Weights of a small GPT-style language model, trained from scratch on English Wikipedia.
Size: 8 layers, MLP 3072 squared ReLU, vocabulary 32000, 106M parameters.
Architecture: RMSNorm before each block, rotary positions, no biases in attention or MLP, untied embeddings, normalized queries and keys, capped logits.
MLP neurons of a small language model. Each row is named by its layer, matrix (down: output weights) and neuron, and shows model dimensions 576-767. Each number is 128 + 32 x the weight over its row's rms, rounded and kept within 0 to 255. Numbers have three digits each.
After each neuron's rows, "raises" lists the tokens whose logits its output raises most directly, leaving later layers aside.

L4.down621:134143119117110087089158120116148127104096091077150088128149195167145134159142146164118177133170122124120137144155180137111140116106158068214166164128096178114127160137102095174132144070097133116136064091121147138191151080140156143141174102123121130080201083114139178102118109102142166183188117114076142141081158160098145128123135172158159086171163111106126114106111185130112077171190148178105096133130122124145142087190203107091145138117192096115103161134206148141134122117136121086160153094107136123127140101134133166081197102125069137131085117130124136107221151135096098163
raises: " their", " its", " his", " him", " the"

L4.down1587:157107133063080120127144068155095120107158126082081118104130164169112197185083108144133155124136131120135130154153147083140119104151139132197129156155109150098151098120127154147126093143154135128045141104114130106126131111104144109120144152112174115138160106185125084100135082099084150170152132102145130200104146107087122123135126110104135102100118140100059120154064165119150131139150134153144188126075078065122158078130161049127084169039151103090107143133147148176114083157175107127183081162137164147146130099136120168150092140107078163104122113175089158114163107176102161054
raises: " the", " them", " their", "ify", "ize"

L4.down1543:068083130117149161103093151128087161153178098083058126103173136151155167195106118147144097111130140075128113127115194156160106097143168176126146130125142164172152172130103158173152148127145106142114072141182071103140118120137149108086142136132108166092138118095115117084137167115092136138075149107063110153146135134145174121125116125162101162127116131170150105124159088151144157150131104100119140103130081147076115160129184125082112109124164121102141149126122112153166119116124126138158101130155183127119137101045141068110080153128112180208133152153114089130133064076134163108
raises: "ities", "ity", "ous", "ly", "ory"

L4.down1181:136106114124110101117047126162112102160166130068080140133127200136139091185134105149140121083057144086105158141170100174150115128124108102136119183109107122100167056110101163120155171128126138136113039133093052200083190090111085152126140097178108114084122141192144104123156102090105136184101113113099131173112139105098142117065112136145156112115125156125151103142125132096069060134164143151153127133128120117177154119113236117107132121135132074125078103057147143149122125121126156111128093106109122100109140136149200095117139098104098089110101155191103175082157124123158147104
raises: " the", " a", " its", " their", " it"

L4.down586:094162131146102160167103131143087100088163201084075122138169141160084168202088117131082129142218121141153103107132127143085163066154136147125088126114165073124151111124128119120120153155128157144100144113171149153113139146132115143137087107147103097079188164154117090127136146094151180163116161182192177114123114100176118150167138103174139157145101105154113142084125130084126091057145098105113178146116070116086169126162140083146149112120169146077138101188104165107124118139198120166125152110086125120131179155142165121096137104120081066110184094139165118099093085177122174121
raises: " good", "os", "lic", "a", "as"

L4.down145:157117168146162077171122113098114129108173135159150107129132141110097140187125078162109140103104121102124119137173146112104176169139112144101108056147151135126125083162099095154140142188108097136128150133105043168159085151171083119109137165191121117179131164121096168176171183162096117124168199117122067097199137125107091108166171111162133142112055150123116101127087146143131083091161141123091134171175094152121145161049108207163124103109169182163139156145144146109083116156132166118093162151139151105119096115155113110145127179120110196116072103143147106128113051097102159144
raises: " forward", " on", " point", " On", "point"

L4.down2330:144122100121124151141136161204130112144129111144103146150138139109147135120153192125170141104123124120144134100195090154117167113099097215113109117098147105181177199118184072215122143129123120115095174184136123145152168054069221150153137182119126124148177156122161138090078157141071167150143098198135106126161146139168154075161129115117088180097141140086100101130111158187070107072118210165143153119135166019177156102110120116141113143098126095131165095130140111166171167060128186081110132203087136136157154082142138134107102169110147140105137187103164125165107116135114084135
raises: " be", " have", " receive", " continue", " appear"

L4.down2099:173108123150164141123108147151166158116134141120148075136123153154145147136145129153130088139131096118115161134141118060083158130167132165162150139173068096064105141154131158141134109100157149099159182090127074147142082127108118092084108180206112049132185109134138194101124150152155088210139175138119111131179135085174102170130114126077160163111139081151107115122138143094063112106106125115161121142173181127122131124178111132153154130091131113129112120031144086108158116148121093073061151146120127115121088144153084157154118154163149108138106113107165139169132128091091139140
raises: " producing", " serving", " receiving", " promoting", " making"

L4.down637:117184111147125198149154150140148158150156133145135126099143066068101174108097143134130085132147143134100105181155089168127144115100118173135146074108167129190178127071091112214130123112110181160120115120122118176160167116107113119130095162102117144139164148097099138195145092128104143095092132170136131174108095147178098144084145153189121131109085120138138107165102146140160059102089117192096106084110095131232160130133092117147074102154174163159171155099109169098177129061161088093070131126093143085091166149147173073108115102204112158114131161088115147154155127126110157109
raises: "mar", "bek", "ancy", "ities", "les"

L4.down10:074152142157085148130170137140131086164086170115090096130126087131145173118131086121138111049083175144085087132118101103177117135166105151171100178088169148090101127141112094139121145172051131160140160141106117126136171091112132117164084139171096111095092095139074123112089101164078146090141106141121144145146144144161107147138186125105161161128092140131119181146124174144152094167123128134111082138142207148109107149089090141124162127171083148127145183113167122180126134096112150149109126102123152109123120117167119134122190153112126131113131113193154134146098088107158130101
raises: " of", "am", "gha", "mor", "mus"

L4.down686:086110150089108112115152157114109107103145191077146156103095109217120090175132097170161171081130166191109109119089090120139124138150148093126100090188152119136201127144133158134165115126126199102133142062108133129122140056132132124118143130147152129178166155144131131117180110113083126081129176080095101147064150086199087143127146101089096146100125117124121132183165189153110145116143159136115112116173095097123134082128096072150119135108105166132146149098163172071100116176133180153124157123157144195146142183165118199092068163117025143085133133092146150114158139107141151123
raises: "frac", "int", "sum", "left", " all"

L4.down1802:125142141158107180149220108145142115112159125144154091130159068127048099144175104148164137105114133140088161104123136089098125138154096085102148183123121130118175062081109113129049142158120126116129115059142094107171090180157111121106124141093157105140146119155109158120102175148129134134122113119168078139158083127082116084142183086118157124089143102129155141156139117110099055105120098170154178136108116128112087147082129157097146123133106115150090114138134140193112114184129120178096111180139144117182086117138124076110123173111090131110081152116144114162140127147085114152
raises: " on", " upon", " sole", " On", "On"

L4.down2354:123111151132120085063107109141105105174099109170132198152141129183120095056189175173108180081058129114104187148106167128131130135120101133143104157139153080137233135125071133093157142116118135115105079167198141095122102140145083130104085137141105108122126162142132128150123127127119149143147134105136176123193088151122113176094129156145118081063147209094147212103134160095109154109131117098138079106111155126110142123094102128127110098121114122115111086132155076126098148126090146151138144152131140064100116142184169155139148146081161072145092132084111152107086118135125106113
raises: "t", "n", "ts", "je", "ister"

L4.down414:132108173164144216172111073130100115081146055099118151091137089120094198094098108126151093127138157139139188104114143113148159208103072045154137151146153133099170156151170134175108139133174096158146135118115125117063095182132110112158149085163101185113154128080130104074142137101126167184164083123138095150101115120091110158177144133094180140141104189130126117134124117131085111106074136152140154172100134165109182167091170133124189092148145066128142164112126115121168100089133161145140129127149094119125150137124091115153165133152116107119146113096100155138158149060161157156
raises: "mont", "ping", "il", "range", "ber"

L4.down733:132166108020132104117224199137106102092062111111093129137154122077132113129196112095046140158193095198095074167117131171132157139151092131131060123134113128157110188085170127132128079122102120115090124125159119083104215109133134189175093120118100151106110109126190138216114054111118128105107125152126137145122141073133117143109107100141163107140128129118114186163070148100103090156136128171147183154195176088100128202114189132133084134124175097147149162083080111126089112146170177148087141118166069122162088166116078142155099103122159122189133133154100171170121140129134109087
raises: "than", "ary", "ator", "din", "th"

L4.down1919:123090119142076101115204157160109120124148106139049162178131125127106109133153143189110121140123158098098152129154121109148175112119131138203173163134125166137140142141141084042074058153137089083178107105162085141124113088140128111153147105167100146180180067124219065076144144161079106151203142146147087131123096192107150117150134196116132144114112166134135076153142155151139138060136187185169136071158113078125232140136097160122135188105191129150210200086188087119187162151093194066092164132117119098134115109149151180127176140113128123159110181182151166136123076155126187155
raises: " receive", " appear", " have", " indicate", " marry"

L4.down1016:141113178100150108157116106139123082121136116127168163012158119147143162169062146163141121141136146132092117141109103113115131119109197111168080094163114139130137141062074166137132106137056115158113097080173132159113185100109159085151173116129164146083157110112101089121142087098120150198155134071119122122136149131183117139157116132116113144127198124080131116117074181163157055142160169095106111148097126134110150117114142091097125127091143095123159063107130139157151145071108118154122118109047139155134121154129110120137104105123125112092135096145132147116070166159159095100
raises: " the", " his", " their", " how", " its"

L4.down2432:115136143093155123146195140129180118153096113174107126100122100158116131136129112195087204138124086151186118077145140183161147135160171121144159064088137079128113117184133134121136137111137093130136118149132172178098094157128147122110087165111113135177154160163156147177126099133084099223133112068058075065094097153127145110129109142127119093184154120116101106134141160146105095218116151098167157094064136136068117095067146165153128135143147148144169129100109150112072100151108134122146136126117123098152135096125177135066110149094068133076204097141108143153091108070076083132
raises: " with", " terms", "With", "with", " With"

L4.down1959:150105126134113064130155108104093158145123104109128161161164040129198162096161093169144151125109104113115131106158156108038098171129106122115183164125102134137133058157068112127125156148091151096170135116057152103174123105133142152127093152173103129142163054108160103128140114128141155153099157077114086124116157108094158122088107131085152149140149109140133098182175142127138152042130181237122095128120074106098145116160135188163124133113155082139095099132153151175105132183175128081080121069180132102094135161183059134083158183124181160171118133090106165223165086100138149135
raises: "st", "zer", "ters", "tic", "t"

L4.down2120:123130173105113133083150099097105110176158166147116119034183103129159094227107155096125082127093201125120127127121101125157111129131095135103154129165107151085152125099110094122111149087139157170131106137073143127070111120129129142100088155135135144085099124128053128138175148189093144088132152136116170165183110134122165118154115129079056122093141108150110127115191173074175168160112183130111119113067141116123161154050121147120098102134134103106135171134190114110054147136130150087177097159078177122132208124155154152172150148139116142101070173107122120106138176137126128145
raises: " him", " her", " them", " keep", " ==="

L4.down2254:126151133103137133097125051121192156106094124119140121115157128145143143119068115152106184083148162144148128151123138143125138096158058115137110151119135133130143079115123179157126130141097142116190124130152099132110181117130164121106069145106135049186102064154123124119170119123151137102082193123135133115124151128117125070096149054038184130140174153113164092128049164156121150142192173138090150145139097148126094110105140129120139147153109144093154150102114179149085103099171120130081121143121140113105109053163108117136082112133070114112126129119110147096131136174118104108
raises: " the", " their", " his", " these", " its"

L4.down2705:115121116166125191147147144172136134093157146102087128112143158149132161073178141120113108076109063138126157190166169133166122113161109119170102160130126069136062140110135149144099118126103092115125111092188132139162068128151133180034153155177172114172100096133116137100126160108158120180077112186151117163128130156137150141060109135129170124119167123061206145080175156136116162123160127122131103119211111134131164114195100147135107128217190134115149106149144077080188079135119127053179148075023166146118018142119073133122107113190118139140107152073138123147119126124110125136
raises: ".", ".\"", "\".", "2.", " 2019."

L4.down1346:098136191122151130119121116167116140097166117169104186167163136097125125154166131108183125142100117116129109149177134167084096100101142173088106139090162122076150184130120114133096103126149131095072147160070123073147140114141101085111090103108119154131159123140086102156132156159120100085169130143113090052184128084126114130128142125190081160082183188172183138177157178123140127115096141129175135166153144146130096032101139135106182088165094117124043088135157128145114056168138101142163153113174108144110126121141179133141132122126138146093098119193104170145029079135087095083
raises: "n", "t", "ted", "nt", " Cycling"

L4.down658:115138142088087169177094121142101113104123105120162129161114145150124162159116090145128144149135093051109107099126179096139125091153125131089162163076154125156120107143138146107177128104094143162137153165140091110172126179155140103058162108150145173093125129162124168144111135104167089133098155145120125167101152160111104125140118142123192109148120129118188165158129074066179096131098085105135150134117118126078106135111148091137068097094157094101146082096129117130127140109177092187122093163087144134135051153101132134161103132110127096168132049215128145135080077129134157178
raises: "a", "eu", "ities", "o", "as"

L4.down97:137130139102173160127128070106143136135130115147093053099157120119124193140083148130113170123166136147124189124165140104147094102156051131105120145110131152115135125074181167158138113124055132139067103129133093152114151051131153136090129148085140174153155076134060098092222112157111125204072106113111154160114101147157174168167138176150141072125124123134163114095099215153105162127180166171090118126121151132097111147109200112174095150082128127107105058061166170166108142100160168102125135143062179129126129084153101220091110132147102100129161108148129124115127117143140121061
raises: " the", " his", " its", " their", " her"

L4.down1599:067115152138127123107152123099106166149080157035071111131131140155168190152170094161173098111110160124085128138128168111112118093167117122122121153161142123117217088086149180062125115124209111096103121139113093158148163115137191123083139135156130128085134142069157151146067158101161124149091190136128149147104153136143126142122140168136149123139057097108108163064159104122106145216116113130077137103122133144085060127161160135154146111052066136240121127150098125160097108132136150146143134102078102146059101088089149130143108138070137127161130114120042121092099113160136110148
raises: " and", " by", " as", " in", " alongside"

L4.down43:129162062064132141101162139109148120171113156160082101140124057172119097110167124145112185096142074134111154118221190102102195146168164114150114200143122118191161120185118143092112193156175167131101192117154125162087155172107122170116094159117080111103126125112178117129100127133096070143097123102135097103114110137153177144135155091131170146150152151133120116146135136143125070223143148106109124145097100093099148169079192191095124138112146101149149117154100119140114117131083115121168123132143178110139177117140135093090144219097109126128199142101117126144109099107126130099
raises: " with", " together", " alone", " terms", "with"

L4.down1911:128147105131149077111146177187118117133199131159146114194162097123101136050101078170117150107141190148129093183111110152112151115128122147116154094138137200091137157097135114127084155181085129132170140120139122189154140143154133067113138088175093101119173070148159116132111122102191131187103085128136144165104123077136132118113173086132162126118126162123155164122169070163161171044094111129157113148128106107137189115123108093102086145167113188143141084132087125164143079170012191103129079127058178100087126145087096131162094186132090086118124155095154097157179119084123135137
raises: ".", ".\"", "–15", "\".", " ISBN"